From a checkpoint of a small transformer trained on Wikipedia: tied embeddings.
MLP neurons of a small language model. Each row is named by its layer, matrix (up: input weights) and neuron, and shows model dimensions 0-191. Each number is 128 + 24 x the weight over its row's rms, rounded and kept within 0 to 255. Numbers have three digits each.
After each neuron's rows, "fires on" lists the tokens most often at its 100 highest values on Wikipedia text that the model never trained on. A number after a token or word is its count.

L2.up247:152148186117139186111138128121123136134094107095121169111115122113094136147139156151181141123152109121091148137153115123092142145143126132152095134119092115142092126126139155113081058115165116141151164158103147163138133100132152160132104133148131068147133087168127139086108089148134146104132121129136134103123141128138131151142135131118116117119124132165122133128141102124109123153098140146096137146135133165077146137085141120147145172099126173118158157111092152101131105109121161090113093115113153156163151110140117136152115140108125086087100099180095095106100125101109169142
fires on: " N" 100

L4.up6:136180117125125116145129110137123076134139162115147153128126126187102142140115137126119131121142164132174087116152089135153139170107140154149139140126159086077123145098155121139135092119121149076102121111159123177141181126114157121120103104150160129152159128130151161156130122121096151143121125124139145130095129163134111133136144143106143199172087178130102119174133161097144128138096100129115130151136172147116121106101139126120123119149131154115144125153132150089113144142154126144080159144129140142123164109198158159154131110141087120123115111154100163143150129117132074141
fires on: "ik" 15, "ok" 15, "ick" 9, "ich" 5, " Jos" 5, "ob" 5

L4.up276:110130150140162150131124117140126159129117130103082143071143083125122105125135182163141157125109128174110149148126145128127111164162091122125145160170130115160113116149107158100156088139117140107151130119113124108130159129102169103121110122139119149173088138158133143095111112124124124116172121120114109090138133134127168103143133141123130142119095140099159123134136142144179140126115152119152127109155090071125139103140183134118141153147108108069133083124110158132144089143141113149151107125159114079102133093106132104137117135177147115104135112092131106096088157112141064074
fires on: " other" 19, " several" 14, " many" 14, " and" 7, " various" 6

L4.up681:080110140117139120133139114113107142105141114106123116152161109113122144132079100141135154133136156149119080117153093157127114104169125127122160152108173141134114126139096141138116111093183113116146150144158140138152159124133133102131113118144129137106163123110142119111117121132126103091144106146142117182127136141095135076119163093112158112141097121098140141139134135157128071196107119157100129124127193164108172171103113075088137139137143128150131081109128136087135129122114120166129130127083115126083120163081133129170108146115138100093139080181152125132139123115098155137
fires on: "il" 24, "ch" 11, "igh" 10, " play" 7, " appear" 6

L2.up0:152115118137165084153114115162150142142118095128083132089141098116152143135128094196115144129125130147137137100130102103105106121119145138109097167135150112094140143124073171107109094141090112088153130101113167133076110134164169166152123098084131116178127132154134129119124119160150127143125131087128133117131133132109120083114118116172126139119110136117141093116107126151141139116123131141110184121139091099140157112160116151131194111115119123152159131116129098154153134115114184150168131127126108143163144075114121145110132136172107145142100094118107097144101137104078112157
fires on: "O" 30, " ad" 30, "P" 20, "es" 11

L2.up246:127120139154136149123116120117124154154164127140118115148117177116145088121159190082129149120133109130115090121122132099159145123113106153076163140136117145096129141106113174124129144149107129126101134099106114141120160125145081178195128105114105120142100138135077116102183146110141088112094115128163109101128118154170142137140139126093116116177109103158114130119155114136115116134101106105088098144122109119128079139111094128127124125079101128123132152139171143118132118110124131132115170098114128127073148092118124131136138134135138171124155105182101146146125138185109064102
fires on: "er" 24, "ar" 20, "om" 12, "re" 7, "ü" 7

L4.up432:097138146147084126081097163167121119161131115161116125086139130116139089111180131100095091100100079167130104179088164134139121100123161162100095140152135131104134139157127129091147174087134115121108139108125128135099121100122088173127097130121136111148102106130115114099130173129142111142103121105156154099079100128133153133147140148120149134126111090158166173147127133098093136112172151132147136163097121113143124099135148138147136128151110061113080110129135132097138113117127155098151163105144115120107131135121092117165138162142111098132121114117105102142126130169129085124
fires on: "h" 11, "p" 10, "om" 10, "n" 8, "ph" 7, "yn" 6

L2.up704:105157097139122121123107137110143148130094101131134095125158156115141116098101152159176122109134117157096138112120138153104120129135158150131182118106111108193116105147116169124151158136123151147139157122145169136089141126099129143110150153131123145143131143161143104125093092135102119124109131176103156128111099133136173183130141139144109161185090154089151147153118120112134130125105158144134146111131134150160112123122119102126090099149154110126112134110126139106066122143161125099125111121155144089093188104073138164094098139163116141115175134099109123130198145121112115150
fires on: " and" 51, "," 9, "ing" 8, "'s" 7, "ic" 4, "i" 4

L4.up158:145111107161129078113123164114135159135130127133109114112123096161089055127065136108115140124153081109091118103130132157100115112168123162162176109161136147152165143103111113139116125153154124163150112104139124122131141161107159089086116134120112147101117126072129133131120125147109127109127145141112129090150141120143123134151128117133126086132121098141168095125134118189138121148098108096135126175128126109134123157108136167160136139114108136080104166143134094162166175136173091115160116119134127129111138176151137150172119138128121159138144143147118091165146076138116151119
fires on: " time" 15, " water" 10, "at" 8, " birth" 7, " code" 6, "ater" 6

L4.up339:136107112100144153152109076124092122122083130103134128113116138113118147156149119107126148106136119116129134184140150099109095097101137160111102122139080168134150131125130138112114115115137174128124097098142153139169108139105114099138117165135107094139092102099143127132132132138158142172155104122092121154130119120138127155138107175096128090180128113144120147131131118064131128154163108095130098122108111113118141089120101113169161104148068155111135132121187168123153113119092159187152124154116125106166123123129141104177125128132091123131144119069171110121132148101100098118
fires on: "i" 26, "." 13, " the" 6, "ty" 6, "tain" 4, "re" 4

L4.up654:156166159133112150118151125119130073119119151117139128146105110135096130118140128103102134123085140174174072155155121168166182137129079102131125112151093136142118141106126092174126121104136159114120150115146134113186124134121091126131129164118149137118103132159150215126136124075096178156143119143153138150106121103134108155130076159147126101132155136130142103179129105171115166123082092132132111100079112124128155141132122125148106133134127120148115123133161147137152155137137104141137112155132130160101097147163104112137141156145096089115095127126125147109109138152142110113
fires on: "if" 17, " rel" 13, "b" 11, "el" 10, " comb" 8

L2.up575:107168126148153149128135158145132142122116115135099166163134150107083119117125150131112140065151110173123133155111113172123113104139120185122115153091092096178108138111108156084164116104104132106172165143091124114124122117131097089130152125135122150115087101127128154132066055113143133079144132127171104157143118169129141163164120092148134096102122144138132125122116098109088127124128148123100156131147120121083146099134112130109136131112188074132135081121128138107164134102111140117135123138126111187124101128142107136116146117147125128116150157156120155101113143109137115131
fires on: " =\n\n" 52, "a" 17, "an" 12, "em" 6, "ant" 4

L4.up469:153096150152108179131109108093121141109138116094169137137144082088182140134095114126133152142131117157123131116133194155144120137121173135136122138120116138130130148135118108106101147155148120113159126169117138135127090152113147091107105144155141122142139136130129153140113100127116160136173156120125169166135093130129096155131141133165159136141163140115131096130095115168146096163124085107136098179089146076144137165179110118142121156178120107151130177118127159123138098108129158089142150120165109087094083148118115149131149103122132138102102119118133137113145173086138093106
fires on: "quad" 16, " comp" 15, "ic" 12, "C" 6, "ell" 5, "ight" 4

L2.up293:146123120162135108094131130106087170122094124159109163074134158120159138123130111162131118118157127142121136138099103106095135152125112132180151130127135144158146114120130163114113134097160180118155121134124166117121106116113164151103107129118145116131101127099115162127141127093100128172112147052157102102131150170123105108108119134127110167089140116123116130100106128101151106149133087151138108128163080172132138120112163142159131137128140095127098101118155125118111180113093149133200116109127117119121168185094084151159125120125129089142127163108139142102098140081125120133
fires on: "c" 20, "ign" 11, "ribut" 8, "stit" 6, "rib" 6

L4.up330:079117142152134153149129133156147158152165133097103118121159188114146134105168162122146158139098128151133133144104142125138128141118142108131118125141109121095087105104076098162099117071111099144116171135134142153104070129098114137131111115124136150144131129146119112106139101087112138156114125123105148118111171122125126169109168147099180136118132147149117122106128144119137147171156137102137107135121139142119128145129119078108181148139177109126104125104134084133121114144160098117122152117172149085074150167142112101108141142151159099170155130137138153067111157159160143152
fires on: "y" 21, "m" 14, "." 7, "up" 6, " By" 6, " up" 5